{"d_model": 256, "n_head": 2, "n_kv_head": 2, "head_dim": 128, "d_mlp": 1024, "vocab_size": 4204, "parallel_block": false, "init_std_qkv": 0.0274, "init_std_o": 0.00537, "init_std_up": 0.0274, "init_std_down": 0.00537, "warmup_steps": 200, "final_lr_fraction": 0.1}
MLP neurons of a small language model. Each row is named by its layer, matrix (down: output weights) and neuron, and shows model dimensions 32-127. Each number is 500 + 40 x the weight over its row's rms, rounded and kept within 0 to 999. Numbers have three digits each.
A block is one neuron, or neurons of one layer that tend to fire together. After each block is what it responds to, as a language model described it from the Wikipedia text at the highest values.

L7.down14:443521508516519551430506480538514530492467459430486520495549469406466579481499484486480479502455470505496474436452477447470505508588522523541540480466484486500465384518478513466556533536490507448506516542455464407497488492475480525529466514496443444520463443499431546474417443526514508559
L7.down100:565541436468484558536451468518507515553457492557461528536431426470479532507497453515499437504571501437489518450507502490433564550462460493512539586477478515559533576484409429502529470543500559518415500409518571496553502570542430469464452516535475391482435484479508521483447486565604470537
L7.down209:471433500567530515498529545515453481475496466548492514432596515481503515465434554559477404501496481484472560512499513510482510426609517562525470566505543508554444460531583571572479451504471509506500496557478492510492507410501500610491459485514407478529489550514578499527489414528485427551
L7.down282:457506435458487524472456447539497501444551557449562517509503421516485514561515482481484397491489487502463522456512552518474493500595544508520503469545448506418529588433490507531588527467461492528537533495529471418530520529553481433546471498490488443474435502551431504454455532522490469554
L7.down332:560447549450503472496523555515445502495439559494474585461577492514557500497527409476508469382502529477501570567460516504559512468470503470552492461480540463472558564515566489477524493483571491437510433564534508474509554552511540466484537533497508585525478502563505495538460494570535454527
L7.down522:495505415517475491514468539523524525538511556519550494503472523468519502497437454508515530525469471523419503482483517450552422475566512511433549504437524536498496519608513536445587519502505512492476464539461437517503481486551480464450496437548443493465461469557452562502510441488551540546
L7.down699:497543464512471517513518497435581525513560505507526427531502553498515489545421482494492433518441398509473517465463434521495521578513496467507509500468494512413496537521512550454503431496505537497522555499490394489526522497507475518525493547463548507498470488501534467560583575499610496532
L7.down818:573461460532474543508517399501533526498576550492493500505462538398530559483476492497439560505500446561543546433524470443474487500489530533519530432506490489433478554507464525465506499541446453504574497600564519512507556455410528542493528509503464503530455555512492488488493493435504413533
Description: Digit starts in dates. Space or digit tokens that begin or continue a year or number, mostly right after "the", as in "the late 1960s", "COVID-19", "2018"; weaker on other word starts after "the".

L7.down288:495501517468453503564498458461483527509454475514412563522532523549508513523489522472539486513517580590529514538508485551473461494630534485490521476396516526550482473629537480523508451494453434529525491475496518523559449533499453476510510479555422501464487460499481476495488515502565528432
L7.down498:503520466541458501565489561495590487513562480533537513499525542511433484582547466425452505456496545487523508526565469505449457401537526525474497484503521471529503501494518482530517454500489525545498508529581438474448512429516476482471458511566517484476489478548489513513492490497528485541
L7.down505:466530526534524461411413467497535403430435512534478508445489457459433541546539501546491422501494481445508573497488512460532487418501528535549595497499447476512478489501539479484494499458507528569482492564490459569547467390575493506503511483498532541457521412509527477502516519512520501522
L7.down547:520542507446498488566526545556435478493521543440528463523526472471439614515485454517537501425433477479511515448448463506407460441510535535488534478525543422535467533515490502525399530491487478507464494478507486461416480449524534510550481561532507540514439516465505526460497464417483501572
L7.down608:465445509480480532520519538450540453549513563526459530457476477503495483498498495426461440492548501577513517553549476535522530515529486550512482507480491515490475522468481480528531511548539599552498475481485533508463532530474494479568484470533423457493478472488511500493491485519479446515
L7.down721:455459492519519482419491455441500475530484535507448512537489517478522568419519467472536550514509516547514488575511463506457488570481511488479522493509518450466574539539512473499525547582470489562494524463540468548431525509447520570454492476548512529504465521481440531410594499497492491509
L7.down749:465490506526490544467509470475501483537520509469518479564482513507476469532554526491559481471507449582500503540462540519496414456416529499456476500562470484481429494489505472553441459556406525447479608492527476504459512518549476534443584431547476463470555444550560502481488552497475521455
L7.down998:488501448493499475465490515482560570483475381498526516496525467500436504507449470469465534395524497482463489465456536549496503478548518511601524460505519516498492524520541468436417468529418441461540501542473505509486529523565560541499487486495458454461548481495550432540520472513549465501
Description: Pre-participle adverbs and auxiliaries. Words between a subject or copula and the coming participle or predicate, mainly -ly adverb endings, often, be/been/being, a: "was heavily pressured", "are often played".

L7.down49:476491492531449480507433512503542549439493527517560467482512470457415566431519405531552511489466548466527506543471561557515552443541460459535467438574547398485468595497492544513497418594513460495507450510517529457512534454461492592481471540462491483488485530574471505487537530509538517495
L7.down318:564576507479543501561478449471401458536456527575436489545507414516517443470511531527497477535503453556448461478525476474510531441486502447509429521539544522474496531443401502564558512476502501453588487504481474576541498549488487477457502450459538522498481526465477504457439450539482442458
L7.down324:513464461503524495460491513578468482494492556546506502528494516506454471454428486464489387492492456492563480469479438509511501435481516521560541464545448538537520546445496490518468469390490514468555597462465511483533454510447505491565548444485578560536502505458433509482482516496419516448
L7.down359:527464511573467488493593468552548425496449480620457425575506553518455469518443431444497501550455525467492483550511464459500507453555537485539523481425494464528416555545574556490541498484469527482538435576538516498451532541525448450544478446498446487403475533501457559419463506522484537555
L7.down458:488506413505493469518512442528561506487485468488454471495467536570448473481449512505524490574463529499506577462515473469475518530509488468513497544482510528564465496475435536482463505499461485579479431517569520442511496442444482481521493486445484512423539508548475549525483439471506529543
L7.down543:499575508576461555421483487511518523455480479564486437468441575574540483488428468529567488561484518526480534480476540576491499452505496485475484542527448510476481541554561535514490486541528454460497557533538496508450532528535570497496578521479477518459459569466476497440426512456489518529
L7.down809:537559499525455491485581519420503500540468511485477607519444517515578525575525445526462499488481521465480453403515424581474493494456506531500506497523436508538479460479586511508484456514445556406497482484540502502532485495469526522530486532505526503451452547514465537487512446531490452517
L7.down963:519509514510475536494493567479438518525474530540460462491552526434494467412477542506494554463472498477564507435492486502483596466536454522461490502525489516474573480435549486495470497535514500495549464545512437535522514456483449457403503523538514541459489515513474507542529470564528526460
Description: Negation after auxiliaries. Mostly "not" or "n't" right after auxiliaries like does, was, could, did, as in "does not permit", "doesn't matter"; weaker hits on scattered mid-word fragments.

L9.down132:553532584511540498476520529515551526505515474479511502479504448474505559487493524499469505512555540523482476526485502541481511519483527509483532418488395497435478534426494422549515509524550439540512504477483578493431546491507470400451526440518480531531450484446548500479482525471471514537
L9.down262:486513499469523474538452457548483560483461465493513528442476429503451508550515608586541559508472481521460512510521501512606506451543497452558526511471452466508448584525494480463554484483519490537561512491513514494456509541547513474525445479562526477465544474582510477509509478538465511510
L9.down454:447472491461516500539526483496481544576439520512470535459442546528457576535506507530522442513521523494463526439536474407547575501494535499482444499495436531490472536450480516480490595525531480532537478457458596555499466503534470478537491495481488553453513453555484496470513523522577514506
L9.down479:536443493524556460572432454535521494510463488569464500530537496453525565518527532449509433544497498499471528521436489523514516504536505516552476494495523525468502485464546493496553534465438570526542514456517504478504546480494560471475483496487589549540519533504611459512577540459502513596
L9.down524:513483461549500515492502562470489496493454558442506478530396544479469559557592487463455510509539495501514509450455412562535568534535448447551538569491525541508560558537530486565462542507479538469536503491497509555510539494535431597472464439549449496511571444424520555551362469447534475509
L9.down559:526534514460486516438524511454527506512488459512539544501424553507508466472478521552522526548472578466380541470437449477520480524538490488545481522529490525516478443472380486562499525478472479494521489511531442552569555543491425463482574503537546488519466524534489382501493521504425506490
L9.down804:531531533459457552425529465505517513499556451592530572446439461488553435525447491541476514486482391528511535493551556508420551485466479474539535520510490532440478519483503571504555568534467540487504496530462520485487531487575519536466350521491481561479577463507514539450482519472511545479
L9.down942:530473512490408581508499499448523545474475384466476397489554486464455414542541468494491529476480547504495507543536518522445459567504516526514527463485449447524427472511503527514576572518550474530470546505513527435559542510485466480542502466536460468495542544514500531496492533601557529514
Description: Section heading closers. Closing == or === markers ending Wikipedia section headings like Career, Biography, Statistics; weaker on mid-word pieces (oc, ag, at).

L7.down53:515491527448460439529496492597542505454472534427450507477480542472518527453395568524471480492476466500468465522460502513470573433469502520579557469517463504519448483481431512526498499447530496515519516526511576623441526520517386472511504460499532498501531573507449483498523508545434501505
L7.down92:510526471470511521534516510468552497515477575482493508520499485494503481467490559540446453513537508518467495511474465510480540391482472440460513439540516548513481583488472530513435420452531519506494504503524564531400511509483513524463514472405545576540507538434476407506464497551454468527
L7.down234:504473451490452544512451492559553544546454498479505470395502487543467516405454506525507482568520497487571437531468489436541529535463469500566497499560508521439471481485512572457478562484425477580401506494481443500536519529461432426499537495486536420523502512520579525505514559466466497451
L7.down357:454473478501543570556527510553479531534471497557509441486462486527584449434516483497537472508502510496513473582536502513412488537517496486484502537494485511457469456501560482497427481530421485503540566491499454509509452512524488492527508532498565443499529567572477494596502506399434508495
L7.down455:420524472502506516531505544527553497560444431460545449453520544454504530506501529556549521536508529551533484561527464489476483568476585478557473463482512501507502495487539567509430554522440502571505504593525458514510476524468524574485451554526499451491520492526476435508542489470470482506
L7.down693:444520475455448491517510499554515506505491517513480581510531502478475446530489552491426537530468476509489493581504511476486489608492521436476521534483500513433470503504479508553481536483521463508583483562550520505495557559467463503478400503450436496545453511465514527409447505554422502546
L7.down804:497479538476537428535443569473532535545487462517417493550537470540446568519479551497466458520512436487556472469502477552498435517513517464544570507503536506469522501505465486466569469492508601463543526455542490520480480531471541504476488525516474475480550470460529528489432525471500493488
L7.down937:491491488475472491499569552515492470570393416495542482486520542481554462522494490545537521568517532467439464481444531549494513481435479561488482476493429482587547494505396572527469496530525577498510562502510540514446507530507457517518570497470468453520507522434564497490525526500439502491
Description: Verb onsets and sentence ends. Fires on the first word-piece of a verb split into fragments after to or a modal (ex of exclude, c of catch, w of wear), and on sentence-ending periods and commas.

L5.down900:528529449485454461514450544453526505483465461479545474464502497458553509495521472508495473500553489500570536488494458490489514525482505458551508492469432524494522463530535535474503466475547464567422491597524547561476494493599485489474445511519511438490492489515536484469505534569579564480
Description: Section and paragraph breaks. Line-break tokens ending a paragraph or closing a section heading, strongest on biography headings such as ==Club career==, ==Early life==, ==Political career==.

L9.down6:473563428471453418451481466523472440455462523481481553519482470460490439549484489519563517444509490525492442534467478481495489495484534456500537455458544539491494540492501599525524445547532497460510469525400462484443514521482465514410451500491510511436490518519486563478552516508584451556
L9.down203:517541542453496526453469550503502437480497509533421474481555498492509510495539563480532463572483475548537498496474568516511552550485467499487473385522486507561549468523537399425510532462498480467534421528431585448464495539531502508464489513545519475494506486568473551466503522567484469501
L9.down284:441503449561495433510503581513492509559544536518543471544440490510528498422526517487529513476445472485514495540499493497506511533533509527413531517540507430469505495482523490485488512527480491478517513467496483507458490485488538482533500440545501534547440474432441448569580482509494515504
L9.down437:528533486536618467495420435558527541491460501462459489467543491409454527501532523528516559426563483525519513467468544528472484450546472455500484499485487416505477535519465470504462461530447424471508533569489459424483510522496471446504495536484549458538456573499446520526428482539548548520
L9.down523:491521506494523420525477467550517529525551467483469509553535507433478479508514514585492550489533420452526549469470542463534469546477465486520521482533513449488456520516454546474472573502469442517461456554478528466493543542521535565468499538502462543482529477490474552507425509482475415441
L9.down562:534421450484508530479495514571521528525503479510496467475592510491514487493581452550447529465504472471536513579513500409521517463537564490480486529512551512482523454464518490508537473509531434460549465509546397527503488483504489501566504506530485539449513447513458474485441468496524522548
L9.down591:517501440466528554460511509475452573442489494471540507543497488493539548505459452489486479538453494433451481533537400465507529493552460480507430497523523462489514513541506485576545511480437530477556454486451470494575411447455491516552513528540561489471429546508457534501447527487592520459
L9.down780:449433521512561482501430535494499534490604505523503462486472558449526509479514497494402515445536439559568474487576483503516519514508457532478516509499459512539489467481593473487473525531476556528506503460502512478484464445512506467542489438512476427480431575511514465457496467571450521486
Description: Awards and honours. Words inside phrases about awards, nominations and honours, e.g. Filmfare Awards, nominated for the, awarded the, Best, with weaker hits in other biographical achievement text (earned, caps, degree).

L9.down285:504408519486479523495453449478520464505456536493531489551520516483461474453524455509509536523574462566560503539530515515505432495497469550525484475587508448485466451464473529526505438488568453453496507472461561457489512503460512526471510528478474528507528525593445483507466487468469644535
L9.down465:574555455480506462432560507516453570497426524505536475501528447549583588549582476507492450480487508518464491506540468507586455528523423519542485505497409532466511497521445496495477501463556519452508471444568504497566445550469513469453501490505474556491460541429394489447480530467558405563
L9.down588:479524449537500464581469479520473509483516529473455556460472483434481486453492556438497460492502546501508403592453454526501487528486477479487464527516477447481581460592536440544452566536597505495452458512465561542451547507574452544500457512559543481501461497587514513462411513533551472483
L9.down658:487504506513487547460513506577481474567498577482526413498514527517473521491490453477535514503475508510528496479516493502431529500452471544397527571493471500503580520490542489498539503490476463529549512488469517550545551502450472417483493502455493547505434548545479424483483464515515475466
L9.down801:487525517486473541427436487565509527493543535556484497458578556508514525398503459504523545493526529547478522503518487582521464547491451533512463564483512538492499510478450507486510575457523546506582492472520511565458491498437465542568459530537476529525508433483452472529493503433574497525
L9.down833:478467537489530486486535541506440501509444527470494490499558531511517546474497469502458462429496509497509411474531442503495474620442460563538558558476523610447508511463454494556468495488533582509429482503524490470504535526498468443515488483488495601449447493512520524541514450568497500542
L9.down858:485531547538487548499464479473519440495443481479546448536502426504558492537516545467530490545449467496422459519512542554506503445529490518472529515547492490541478542481485466472510494483431511526527515559503513517586473526517440527541501446493464534545477514397495523464443515478529471494
L9.down869:524515503462509491530472603498466564502492582498434483444531522455417488511457494506559515461456491498535492504476513435529587553561478531589469569563518467523440510501551488496472507415449498488487485534478497545529490511484515554508487536543485493470486497481532497475522550484554479526
Description: Final piece of names. Final word-piece completing a multi-token proper name (people, places, teams, organizations), e.g. Rochdale, Dowie, Bundestag, Burgos.

L5.down736:504495575523555507485417523531482465508498479541540465473423489553425509540478486569419547511499478500458474499551488521494600456516473478484458513537544495520533459440480483523553505594465487469401507531473462502433501468519525499512545541543474492513453445546482475494514493471505548489
Description: Main-clause "be" auxiliary. Forms of "be" (is, was, been, are, were) as a subject's main verb or passive auxiliary, often after "which" or "It", e.g. "which is formed", "It is bordered".

L7.down72:467475557430507481473476537499487492472473538542458426432474500456502521500437491587547490521527416548484454467470523526490445544456496566511528435566485554476550457463518476455500464490536507436496476422519579487481462468484493464540510514549556527522478496455470542519554535474503488483
L7.down341:522436547488428551522484425514539585504558545531548526401537551501579464483534476433491477402436501520452497555491512541473562500463555433508508461450509597449515523510511485470527475495510407441496498468449493513476507516494480523452472424477507520538507526528510557489525503470520520483
L7.down366:489544493548496516489485426464502440495490551552531425512464483521527499463445606446548413549453536500445539516463470514464497450492558431455515560540413521454462509555502511504462432533470470516470515485453520481436500521524512507446404459442523502430461555501440445515473576474481496412
L7.down533:499459480461481434472434481496497525583474497456480591509504478474469515420513551527476482498566532478467410510470494461553501488529486479504551495569530480454509413508406533511542510460498562480410532471526560483517527507496536496465461568521487521509513479547524504472445506540489546475
L7.down657:457501489570474534505527446561488537495425484433474526551491494478498503554404436473514494504528471512477506503550435517543536448491469514498500496435457479515519531557491478488417509474550581426486537433508502459515529503466595444506453517464481470497497491451530511487456509475458560522
L7.down732:481563562468620492571532536484455456474521407485504509540470479495496516527450582571603594478464518587462484528509471536442471437507504518473446504486447547541490561484511466480514483418499497497557473510495524573552512515482479508447556545555512529490549437462490556417551490449485480514
L7.down787:455513486447467437585509532594525510459514552518460425543516549505474547483482533513495482426489589511539430516453521524510456509504470511544576590569495567508446459515452499469419475532476508506476520550533527489528490535478526469482478506419517538467521446525491525528508451480488500507
L7.down992:451471516565393513510465517526488495488486470502536450492499459482560544478422517477443441429484494492509518551502526479490507517543513521528584475523509501496539481609485445548429452464438450471516475457523516499461474516481483436500526519450467585550490539488479482495450496532472514566
Description: Table cells, mid-word pieces. Mainly numeric cells in wiki tables, especially the leading 1 of 100% in election vote totals, plus blank cells and row ends; also mid-word pieces in prose like f-il-ed, dam-aged.

L9.down60:515491515505537433511494526484481526475524591496534474449547449501498444478554440556477446498452575485513525573522474557492502469471555534458480466489475447556474568422523483577525458506490495473494490515520476500474533519544510510503558498585497525505482491445447428585476601491552481502
L9.down135:523507434528509424513535534516540611490471500496517500408572518492546539448467459469615517518469512464488592488476486532547480524470456509538561472449455402528478500560532540518576491451460467523504562511466519526547508528481549559493516546503507497574427459530497497543519545491530515466
L9.down158:580473465581505445526522594467518562507434483479418569464497448474506547492436554545510547476494456527540561502531526513470530487545499495467514593520541456547498514493454442490557476495515502479520515516500478527531465497384542471504466516542495491569486530520517482513508531495453521485
L9.down332:556523526543482557473489529511489520477491558487472550516544506453472491406569478479600516483489507506502449533463500441506493438540464470548520529522468497521472545522421471533483542437473470507456482501518522469556556508522462553507511464571471463576473446561511508442473448545496526429
L9.down394:541494560491539478469509571518506566496486552481500486469445476499502507473479551478530508583531441551429490467455479470483499477491571486470516479525535459521431512533418488469482432523517531474479451480523523519529572537484532439441513543475546547521569501461493504435551452519468490530
L9.down459:515516496543488483523545499537521520450493408545454462505472490502459595508458492466496514552510497501525493545510500497499521532430519477535447514545539526575461484495564485460512510428469531490504484549513513581518470470510549546454500445495451471474543482499528512428521526480549437501
L9.down648:480460499473409543449593485497559473463518444515531403426489553524528464535502487502487520416454496558538492474522475505500468553431546499508459528451490501564456547523533521528456559461492412439499519487504493517517484511489539486485440510463490501477572528496572517544514629488519498519
L9.down726:450510473533469493504522532499517449540492458542529491526479512482472463550554554497498581429487478490466484563570511515461603531543500499520522496484558538548535526434541480523521484506479473517524500425527440452481481431506556467543463450457544444486530584483468485588447564427483516561
Description: Table and infobox structure. Structural tokens in Wikipedia tables and infobox lists: the row-opening pipe after election "Total votes" rows, field-name starts like Elevation or Doors, and header cells.

L5.down26:489518525513515491543537453494490486537569580514497443543499538484493369454488429444460390452510449582494509534527488516443510542491475518458571566381519480458508507539543464538441495523442488501541498440498500462428496462497426474487448473491490493543472516494528540433468450488519546443
Description: Awarded-object determiners, "ult" pieces. Articles, possessives and "of" right after verbs of receiving like earned, awarded, gave, in degree/award text (earned an, Bachelor of); also "ult" in agricultural, culturally.

L9.down162:513508505565477488484485458446458551465540505513553501564473579604477576508500488578440538464506483476569575533547463489558487435509520551415491538530512491473459451593532529457513486498483519474513523518502482541491487521544474494488570439488445536517545516522467553487480570490488494547
L9.down225:508513482474497506433497429498513491553506486435533521528434511563522476420502512495478545474464491541503441434543534497610511503467485465540508544502486484475538468511542497405490540507523517435476578525496532496464462461531526530541472464532474519469499485583490427509463615519511484431
L9.down411:496483600510511484509451522454470521503486607541535444507581536523530570489468539544588502501485509531498536477509444474529466488445470553585514565482499441524536513490481463515479564487508529523548479519505474472494502530547486495421528559453548547508515515549544460450518540459503432427
L9.down593:502476506517499470452452499550565462498432472483560484496453510554448545466470480545478499453481489465544527591480474487534499459553514525538524526455531551520453516574483570456529536487517433543514520522474462501540464491495478501525467435420478585566517454476504492543451545516464451487
L9.down871:506538473504511497524515481539483547502511435457460484540435439481467497548472550507568495479574478451487501483530508473515448494531491465444468538464519416513482472550511491524585524488526436468444480526482520460450575566506562507591535506536546498497505486484508478553500536480514523486
L9.down913:520517489608552479504432464497507434503472506445485479545444486537582459561431553532535483550453486537473547563473425518518486533426482536446479452482511511514437527450419504483475485471524412433551498499414576492402524520518506499595495471518541469469508542553536529553484450539495478418
L9.down968:465518476535519538545450501528464525523475512521511471501447532516522550484499532501514514461497424491553542583494516493493547459490438530420549462545440541591487529468511476467487479542517481487478505543450493516469584500533430424493511452502493474502524463433493454512515503506465420520
L9.down977:474539520520515452469540465454612503474486498476454450603456506555600462440437493481536548538470535502497520514416526574501432489481500475504526501509486467476601480575548570464533506487511463481501446545484467513534510496462530520459496522504556428451485430539599475500478510526545535536
Description: Pre-infinitive verb slot. Fires on the word right before a bare verb: infinitive "to" after verbs like chose, hoped, managed, plus modals such as can, would, will.

L9.down103:523494505483571457466477498471581513523539490528492478576480450413537524505476489511538486518469470542492465530476506470458508508492496517516462492423587455482522502500540478500546541504449507507562542418464520572531512529465483435559466462525501483533490427416465545504473506496529446436
L9.down138:532570469447454487484513501512477486516476498509517444468511520467574535489441457463506523509521465560468439520531490421501501527574526428489493534539462536484538516467533523482571540575540450511452514519493455518555567503548432487490572491518508442489447491493561462506443574508514432461
L9.down247:521505554475457562523461501468459449480488515483462446585472482489472506591475510541516562508511475501514477480503563510472513459529439426588527530577531452535571559493539454480475452528533594479480536568490511508515541528593449496504513542440551480457574514497502526519558530501519486440
L9.down269:531488493509502467464388473514497436484443534526474542499533488511481556472496476529529494521503559538471538586481539527469587492471525514506540464469475499447526479439464494453546488534514484566476459447501510434479438567541470553480458429547556465524530504528465574481524552563548417488
L9.down383:465499542537483463469513543492509470507541541514498466548513508479411462501530506518441521481459504463546472526490515510515475521518628482518499462517462470478523527534547543490455479507444518455456500518540449555456513486439407458566459457487412454479552490560459484536517530481532555511
L9.down467:508508508466546526523454552479575419511400485471566509470492488491583494449534481575465510473484471474491526515512519445538503481524401458469459476526452500540588505588495479492474473454473467521450489505525574517547493500442524530528527493472515491508508583503521495506472473495470542435
L9.down567:576513534412454428530482569564517454499418520434556484483547518438473495501469535464547519485453507463530519503509502534501542489457502556516533581537504505453503518440499498452458460435472523521526436521493522475514456490451600467577482572524515466532473550485494478453550441504443486445
L9.down985:468445510475505522456460494440547524488544487512554479473463447504498468488531489459442516470573494464463486466451528500442493570475499486447478470485492508469516482590425505502462492535573579487465545481525434477496514540420440533443486574520547522491505415429527545397526476491504515530
Description: Split word-initial fragments. Detached first letters or spaces starting a word, mostly c or d after the, a, his, as in c-ousin, c-hest, d-iet, or before years like 2010.

L5.down344:530433439513500500474512513417516490504454474470543413483440496548492468446499524513527478508525504489486520510463481479501442463575529460602422519516529405464537498493536555478479394451555538473459566495552477497542568546453443596590517497476471483447498523521556516466485485513553473507
Description: Proper-name final pieces. Final subword pieces that complete a proper name split into tokens, often in sports tables and lists, e.g. Syd-ney, Clevel-and, Singap-ore, Athlet-ic.

L9.down47:512468510431435468496428581475441511437455562482472510506550510466470538451450566452441499521474522485463526533483549438524544485528557552450468526495515586538512473501476522554563464505495573426456488522611528490503501462540552488495538511469508439439495458486435558504457538524506507485
L9.down50:471504523497542425491466566509441468532505542496452457471539493521453472552440507442581426513469541510443536480519474549505513555550493510465542501517468434515448515489510569490547468470566459473493542444499501494536544410502478548499493479557481496476459485475485557514525482451524506460
L9.down166:482432539449519593498496481496502561464490514540560541442505568486531432570499508518487491478404486523534505487463473456490555538535505525527525500520539514470494538489581501477462537482472482519482500487500545465515505470552504499522510423482572486413453496570477513484512466471450467613
L9.down214:526508461461473454510536593508499474539567586465494490540586419439536507450418523516549440461497546514479538507492446504453479505529499457499433488579492562520469507505470507539535510446501536445512538469518446538586535462500532503468430504502509479536538455555490488502493508499529526480
L9.down257:505502486517399551489455491462497503455527565499498512518507513516482486518547471450496433508513534488536492538495573490532494546474507520485457536569477552527470510514540501518504473453498593530455473499536541452524462513574489458500450508527481529528564554571484487557527527467524488449
L9.down432:424484520581486552498491512438474510474420377574517524545442484501519513499512486461457406481555501554515470450501633492511464519473526488427500473491415486590507506549504445505486547519478520496457466456590501498481470494467520516504531458468515571483503510504494465538530497527514452485
L9.down935:445506507556529478560496471489558505473501510553487552509485510468469506535527516496484486497491457486516503501487537513509474451482533479539439494501490442561533458454417510559541407511531480453483477507474492513499583477435504471435533563496524530522435524504516521526482488519449484488
L9.down988:409441522457479534507525585487530555496514448475550542581431545557509463550508537535382547558519540482462510422480515518493527429553532536500464493482518546479507474469475473556509489485529437428479591459460528472490531499537516488499516445446514561540468557442512481532538529521450568513
Description: Copula and "as" linkers. Fires on "as" (especially sentence-initial "As") and on copulas such as was, is, be, became that link a subject to a role or clause, e.g. "As Abbot", "as well as", "was the only".

L5.down346:471563526500552468471482493511486464504457493472503456463604542487511538507538532504504501409453478477536478540460517530460531500486519527412463495504422445473459495481503484432478556528449494468576455551440481486504538442550555419534474544443502491486477539445471481473486538525467423556
Description: Pre-verb modals and to. Tokens just before a main verb, such as modals (might, must, would), not after did/does, and infinitive to; also to in ranges like 1970 to 1981.

L5.down777:545518520476560508579472507486527499451478502552449475480453484556517460465491458508433525501433493517445512435500519476472551553458534547530499452532503535482467511511498484508516439551491590519471496474427500516448454477529496419517457517501512545577528461530477463508530450471502538452
Description: Space before numbers. Mostly a bare space token right before a number, often after "a" or "the" (a 12 seed, the 2014, up 5–3); weaker on scattered word fragments.

L5.down951:496524460524501407473547476526443464497476501530491491475513567448516452496448521537538452505567480517443532568503481487498523615545523517488522510452563499504515585494548480473557509500422460585474471540476535441481519446492456483526477509448485523502425546498461531473445578482475454528
Description: Numeric measurement digits. Digits and separators inside numeric notation, mostly longitude seconds after the ′ mark in coordinates (116°09′31″), also the ft–in gap and decimal points in tables.

L7.down18:459526442450559442498549512481573557496496532484453498489534474476490537435571572467526541484491517542472476543520445492545474546553472492492470483434535481482493542566544559438533501532494504479457433496536541532535531429441516559496524533496456528538476514532491525508542524523414442546
L7.down71:501461493550564489495533510562506489508537554510501455456527572451572449484484430452556530512404470528570469457406447469503479498516500446562474518492449441490485532448520448568507416519514550539523515539533545523475505573555519525484457495499473485453557449492532512532474502544565529536
L7.down120:477433448568504556505496511420501458481516472469490562446553449491510537476489494563468529400548501442532567525499439445469579532582503517478508459516544459507518480517537499525461509459498573560475520473441518507470510563429482512532517525535521474454489496513405527433473568488564492489
L7.down168:489513462523448511490457538547526527495456496493487444484518518453560582499512529496478494475509570532382549541488471509531549437556509494518516526480508525484513497450530503425485532524488472438419500498552479412529517508477509516488514567484394491509464472516481544485519522518539604524
L7.down419:593443523463493486465471528524561545461577427515501434424407515482547555456541604440537393495523483545511468448493504487531516449461479593452463499461578519541527530460456533483452389486502434552462436439411530518541492409461528470521581526560473538523473546535514547501553531539469502455
L7.down467:562494496436486466502410533544491478460532484444439580521496480489450530481464530499428453541524507576533603551530465562515490466504450541495517471553560412507555491449448532472419508489459481553424524475504519531488423489453514554536597511489485528500474451550523466529497501496543487485
L7.down648:520443517508483567510468414546531477501547491498463518510499486511518435499603534557559450475523488499510417560506491519468498468546488427541535559494486503502534460567487455540500570492452501485566522543403551482542472490485455466477472510468426527557518525507488461568435513466471582498
L7.down680:434435537537561476504513479459526481451490512515492577533527519482516399505488490509539519441491451443494478552521510475473485506521559492573499466538568499558435484567477547534462542431495530502462473490503539491527515457504503501577503542542476506468450443501518543452438504527518514489
Description: Year first digit. The first digit of a four-digit year after a date or "in", e.g. born 1963, October 30, 2019, in 1974; also Wikipedia section-heading endings.